config = dict(
    n_layer=15,
    n_kv_head=3,
    d_mlp=768,
    norm_eps=1e-05,
    positions='learned',
    tie_embeddings=True,
    parallel_block=False,
    init_std_qkv=0.0229,
    init_std_up=0.0229,
    optimizer='muon_variant',
    lr=0.00515,
    lr_mult_o=0.995,
    beta1=0.95,
    lr_head=0.00415,
    steps=10212,
)
MLP neurons of a small language model. Each row is named by its layer, matrix (up: input weights) and neuron, and shows model dimensions 0-191. Each number is 128 + 32 x the weight over its row's rms, rounded and kept within 0 to 255. Numbers have three digits each.
After each neuron's rows, "fires on" lists the tokens most often at its 100 highest values on Wikipedia text that the model never trained on.

L5.up614:141109125134184153100166130111121100164065154144145177106118148126151111186174092112082108150102181119125157069122137153111117098158132167160089118137167125129083094151113141161125074091044107120169155167103130145111168098144173092118151090115166140095112152137127185087124158210141162162156148091120126136118123125127097171094082094111094118084133174112149117157140109111109131115126129157110200125116187083076163152090093125105108128153137141056105228161118121114159078085138080174146126142116080110198117127126115125143134081152129100089082181084088122085139144215113179101
fires on: " b", " also", " received", "abb", "ard", "ited"

L2.up162:114065024100104105121123149121140111081078165131061115197124150125099148130088153150086071149177158098134079117110103065134056152114145176131154132133069135127152145106162107097181113128148074143204132135135111119160153099080082094107133128143110108081163150103149216099090111090163153127172119142162142152125211132139132104139151086111131136173116092112132156112168161177133180105119179146145139118097099153103128127148114129112076119174129097109111136098117132104173139152145149168103133132072158141105137141161132149107104145127146152107130179125110097105105207187076036134
fires on: " v", " the", " p", " V", "S"

L7.up384:092090123117110087141180136176093131144145172119127124099174116148192201129195147081152110094145100098088109138131134172140077159159160059145156107134112113145098156081114131069084181106110092128127124149091161126118043172166077143134176125154140138093105155120137090150131141171073183073173037102113104087134086143156156152151083152134117116098134119103158136135138126169122140144135105072147161123129184131143160160106069112197061070119078120151073069155133158118144136134101112138143111152180140117146158171129097131105143133159138117145146106122096126174126168210175102108
fires on: " –", ":", " as"

L10.up479:082104163057095154095130142106116116182125129129117099103084162102176086158145133096123099191229149056157085136136137137134111169109135121170133070083147148121109112146198160101080139164072133105129148096093078156105082217182097121130091115149159139159137151103106137093137114088180157125155109139149137087118081095141121095176141134097136164149069098165165182043069066060089158126151145091137118131124144114145116103143147148147138164133153087143142130137144078165085134181153145155103139135149171135124143122139185125105182099117135149096131122167113139098157085155165172139
fires on: ",", " of", " the", "s", " |", "'"

L3.up220:140077132155077148108144083144103155144152039060087156152100101116154096108144143111139162161195188157118141085103162159100139173090168140117058043152137140160083036132124172106077138162087107161121102065144114149134150132120084117145168172163156129074152090135165137100136141127152100166108124118138133190101118124106152141104168135145126117136145082109142135166093113192134110133146130109092179158122164105112148205077102104134146048068143122156149114119183091119117155143087115159081156177093164134132145127177167160070136149155102124156131114137092128132138155072114157145
fires on: "born", "art"

L10.up606:088129104119118181128098124103142109152114087144068111144081157156137190139156080128148116091131169142106109091034136186159167105095060158096115133125185105113186128156149128114074166104154151180093096123113084177172194172125137158080142135080109160096088104158156093136140138136059170136092119119084160176094093077112109117132144080156155123112156119103106143120069141149145147186069079164113175107119117122112201141165147105122075210130099155126125113121180141148076071123135193145111149112171150110134135168128122107144098143097091143125150130149182148164146137096096154114
fires on: "-", " A", " C", " (", "on", " m"

L5.up442:114183076117144143132095144128105175108075067191126139095127070135158154105189076116173158148211128178139123183138071105120116101136185139127122125184128100109104113154142171099133117131151130165087054148128095035125117120139120103108166084097094152184108076123120062118133129086124120070126126130068150169168113138116171172155116163193156092124087168145120117139133078181087125135117125203127119141124113132108170148168081118137087125157120124171088117140166132187132180159149134110096067151146106114103139116150126126140121115181109100088169128140149091130091161101081187143
fires on: " The", "-", ".", "The"

L6.up686:200074136095155113101099139123159158191115164148133114133182119120147115119144070084115102199200147119086114105149173131086119204111149137128130037124145159142126140105138082172098099166095120148170126095092184104102111174134105188166081086167153091117103096116096121121189124086093094133102149137119090106117104179126121153128177104113162113139173156143132125124093112111113125075192145102181138136178135172152129113153148080144072133138181094111086142120045155117120136120099183157125113126144143106121190166057054112106105135114088120159123129161138162162121123148087165087
fires on: " of", "s", " the", "–", "-", " "

L7.up58:087159115135123187119130122103193108110160096131180164105137131114146126158107087101169128132128155101107120145117146165132130129122104089144107141081105161142115034112147122138125202131193095162104082110081101140172123220124163136064158075164137184118160080152180113134117162144101159136157103091117179115132170149106068130124138191117103134117185151158129172070132106070098123149134105096120166139111121137169118157164099140125086059114135153127105110182141041125163091108147135159080105150062149197135103096105135140168091128119139120087108105145190073064108125159130141104
fires on: " and", ",", ".", "ography"

L8.up713:187122132108151155089112165106174126130104084128112114132113125179170144086151067102109165135115143125128103069150082173128163161126143146129154118111100155157183125103162136095128101063154138107105177105093139088197138187138142151067146115093143133076144087165151173150165142149091122152159117068109129150124053170110079085148118163191139189129101081110137125111093130131173159133123086161026117154158138202123092169094076112129068137143098110141148178148139091118105144150107140099159085108097156078060123145172069136149097134116140133175142140106128140136146159060181115134
fires on: "-", "ag", " his", "oph", " (", "ol"

L5.up301:087106100154154151112202070096144113134137084090138097128154139100137135067131125135138212158138157160114113101109111157179089113125125120108155140184143123118205115122157131129116121102155132131099182126234061143216121168139096116130114093113070087118131096122148179178157127159138100088082119126123134148084112144088178116106163083112115122093155076189168049166158130086164123171079145152125150095111142145118091099176066113140180123168135139120059121136142141101121149187096137120085164088078096143167116134132075134129148119139159160107141127145111096093083152082167121144
fires on: " as", " As", "As", " make", "ear"

L3.up499:151100111120148130125110127112123151057110103117067157111133112180162121127111148144094127175148118066093089102141151029181082125156078146130100138152128126133131135103139168171153142122120130167100161162113114102221144168148110107132120117135144075159190173181124112174096109144118154100154110114120029113142116108145165151157187097088148126144117123117120112151126110134124089134133097126124092055110113151102138091109153060135077128049152131187132099166132171141157072146124169174150102128134091125134147160189119124148083119155119099130152054111166153090192195044130140151
fires on: ".", ".\""

L6.up100:151141108093121147133110140143140105089146146102091139096083085146178116140153149088108161112126129140091144117108178121129130090122142066150141087045123180098176118170167202108105204111111077098124071085132170108159110088137100180119181114083101127156059125182089126111118094147076149101149117140135182138171139094132123043124112110135106113159104166159124150152096140205104146169119143141171066038138141133150181110124134134152120103145103104118116132197110119154153179106177084176127092163186141165145094122113124118178100199139139114073143120154099116166152113170133112155
fires on: " de", " La", " De", " di", "i", " e"

L5.up349:094097125109164079127145158114113087100143192106178129140153132098129202179122114120139122207180093130129083130127134092181080119129139039094148143144088110111149142127183146149191197161171142114141127124090071145118134101128100112125125081080182185117154134165145131092088154139093137115080085147117109139119130141116088145169125119140121071168185115193137180065108165118152105085130158116107130175082108106138087120161117110183125097060137152210127095149113057163179085136156162119160141169092127159129101124090107179110163158107093131100129128098108114098139072125120099145
fires on: " and", " to", ",", " or", " in"

L10.up738:160041096097076133118146120119187141125115100134100119146147106157124141124160105153097132166131168184152120157150096099102129139134115134141098207114145084122156169121168105143096123109129120058154135134067083131141137057130169130138131107139154106108077154130115105134132154170099130066118118178182107132156116102103144110120137116062137135109138081101113150077211143121141116142134153165127138168114085131131184158117168159144099085156125143180073159096194102134155127130137123172112120084199090179151130107216099119164075177042111193114068126099115087174079139136085126108
fires on: " V", " v", " years", " days"

L7.up169:132051177192115096105169058128180175123121055076109109112198128120159155107077100178086188118081157169159089102130117113127124162109097135138117078096122088120160152114128142064141141124151113157138165125157111181118094136184173153118156080146107109179143133148091172176155130139094072151110030122164106122079140103120154100092114154134161151202171075130060120164166156089118170175108138092141142127122137099108133123097165107087110133129144169115148111164127203065120145091127144148133137134130143130127161141101068129119142129097113091061147118148109139148120116127160121183
fires on: " as", " Em", " As", " Wh", " Tom", " Tw"

L6.up577:047115092137131106138116145127170102068131101098118103104161138112141140110157107137080077095127112109134153037175110116113128114164102091156107104145124137148110151205111153142149093078151101125103113142131092120086066122159075135129104151161133151120145160113073191158127143189211139150118080133091122121079181103160130147148156160204104109150111115209115132150142178109138092129186128133105135105118068143130141154148161099142194092194111120135168071097085177168121091091120099077170136165104134143122128149086163150142106157097139160215073144090155116116136116101140179138
fires on: " the", " be", " also", " not", "-", " his"

L3.up535:132197097121127121110166134093117122068137084103100175117081124126137122172123099159097157093157142135157089125103061029135091128134136196116050090150182111127118102140109114140185153114104210147131173137129102115170179141117171173115151193137119094133146101166118149176132114101126185169156144066145095171088120088096171128126129119114104092163114118094180111172096151096140167163146156079096146089167150164092131106125143102107093169082104090150159102143159130133146116149115096207164115102153116089148191135105147097121141128151144076148185137113093115127161048078134137126
fires on: "\n", ".", "==", "\"", ".\"", " =="

L3.up361:118094133157110120066168128078116174102163137150080122123062178104135127119140110107123190158156117151164147062166129126173116158137099151135126116131135141069115113147166100146167184159082126107121123154084124140150171154150203109103096151142123126202189123137131135116088133144158088170198130102092116099150125136145162051160064160076141055115118094170153099155105137140078185110109114075146142100039139105128135142131065057149165138160151171143131140150128119123143152112148161086132103096131111123165156076148112140121091107091109103150110176120199180106116076103059124134
fires on: " known", " equ", "ateg", " described", " such"

L8.up275:135136111113199128110167118088088117145157124176110139089108138127122151081148183155178183149177174113136087121160100127148101161087148104117101179107157114142138128111118138111139143134143184170156145122147189070168137055113123211090121146102118156127144114083139107143151083114151189108100099100149143132111104122052144060068151113109160144131103144107149129146099127123132127132147141129153063093146108166148092113137155120182100122136107124109039106080094146105114144140184100164085177132197129137130137087138148150050175160179187110098119060159147144071076087130130196116
fires on: " the", "0", "9", " ", "-", " of"

L3.up229:133141163094144100173224132074135130170107166156143186140138133151125115144146125149169109144177138071087130134107081135136137134166117124109114110183123142180151178175110118025130166097076153147083093114137158110058083158021098131120161103124113132111105138125118195148186096167112183140123158137112087110117130131090097109120156156160109113163116163066072113129084084192083052138075141092102103143128157135097130176113079186168124126125089148130104156150162125130131133166091072118146102166163080130149178116126137096084133141123144111084129143143137120150118166088138128109
fires on: ":", " –", "ars"

L8.up539:126094126100153116134117077142148129133175100132120158135112106110123131082141083177198113166111145119169158153091151111125148196075116161107097115089086128117131110123184070087065147107206090150124109101097082132131047128218110148119128157171128172157113123182120118091101152130103146120118124091097153129183146167171129089138154186130172108116199162214141121086146077054139145140131102086106143062069074131109105178100078141078114117171164095147126101174126127113174204121114143090110177137128165154124133105115117134123132155094121184116093136135152105112153115118144140145
fires on: ",", "s", " of", " and", ":", "es"

L10.up169:142146103151154141133193138147121131143130106103084118058147158094198155143098145057170121091117109090143126120102125127160068104103143145074163116086138149182148075134130156120164153167114098134126156135093160080161130131126159126130096157095102097101121101116198131120124140141114196126132068115147159054093172117094137080112104052119185119181101106157137121081144056160153113108108099159091146111128140180159175192104149140140080127105063146164174113113146144136154127137164133127149095137093061110157143206103103177128147163193095134149088121097083144157079061160152139113
fires on: ":", " in", "^{", " of", "See"

L10.up703:132111125053116106178162124119137073110111116167123141150081102106120184110137109174157136162108112144079146140170141142133179159143091116104137173124080175169168104111121132144113123112127117222074067134126092083084226116111141188112114147127082112136148064138125191124163132147124110134147069100150086123115207154082129091094099124098109156183155100159142162111101157128135128170166162123149135141087114153150130123138127045126175108110108106170131068039167082107108133150088113140126175158145145105101169115098185129078129156128078172093096103155155128114084125169144143127
fires on: " ", "2", "0", "-", " ("

L6.up684:116179056118123176065153143108104106104132150102125129169176142122134191179187125180119138135145121119136133065137119170146113122197118127137097064124122130097091098151154089130148110129169131136095074170140113156122122095145109132123060152117168149132172178090160205098131093050106136104116111120119103058072117110142142185110134158087136144175132084109106195141159109120148028089131187142128083139103124091103159126121106066165072164156139119137174084171144160125159127182126105094156128122120113163101141104175155176122139140110038164167121119116101107111140147152129150149
fires on: " the", " not", " did", " on", " |", "es"

L5.up372:084155157150163118187100191103083106105140130149141079131120116169104098088159093153145121123084141180126116151175131178080125152155132162125091082125090073132153100137122077097147066072153141184152118115084095134097101109100146058114097121118116179120167053130084113075143166130154178054110156090140149178165081157082111144161138124086096107098140134099187117127141144139116112068201096170164125091106157098108128122162102153142127127170147157152145175181145085183128164155139095113159146158122092095138110081121147141085198100157132042119165140146145152105119136129160159141
fires on: ".", " he", " it", "-", "'"

L2.up242:153139157094108151109147172123118094138127109128111141172154122167130167089092131217107108145157156105186072114110106145150126089149127135131130121171123148111123114110189160108132174129143137179165073103163113122100167148131103087036104128152143111119124153168137075145153051180160141123149118113149097102139115148184125109133169143063169157145121190155164078145106075145061063162111148145097167092114167105122170105131152110085069115094110094135062112104199126087120142103171172153177106081139101080092143185146132102132124117160153067152138087113098135144141072062153165116
fires on: "."

L8.up378:105077096086115057121160137166143058106122135149096137116141097169117150109182080162158135116111120119142065167186121206122126137168154118114125155126142095103063117103141131148115153114111171098117071124084145166162131151096101173115100132151182147141073115141115174134142083083135165132191062063170157118140137188159144144111136126156129084123124113149097111150127139143098146093122123121127099168118180156156165103110130080115155070120098142146116162131131091174105100174174056167106215180146080140106138148111108139168121184109159153180127057073082127084108121113140069121
fires on: " ", " |", "-", ":", "/"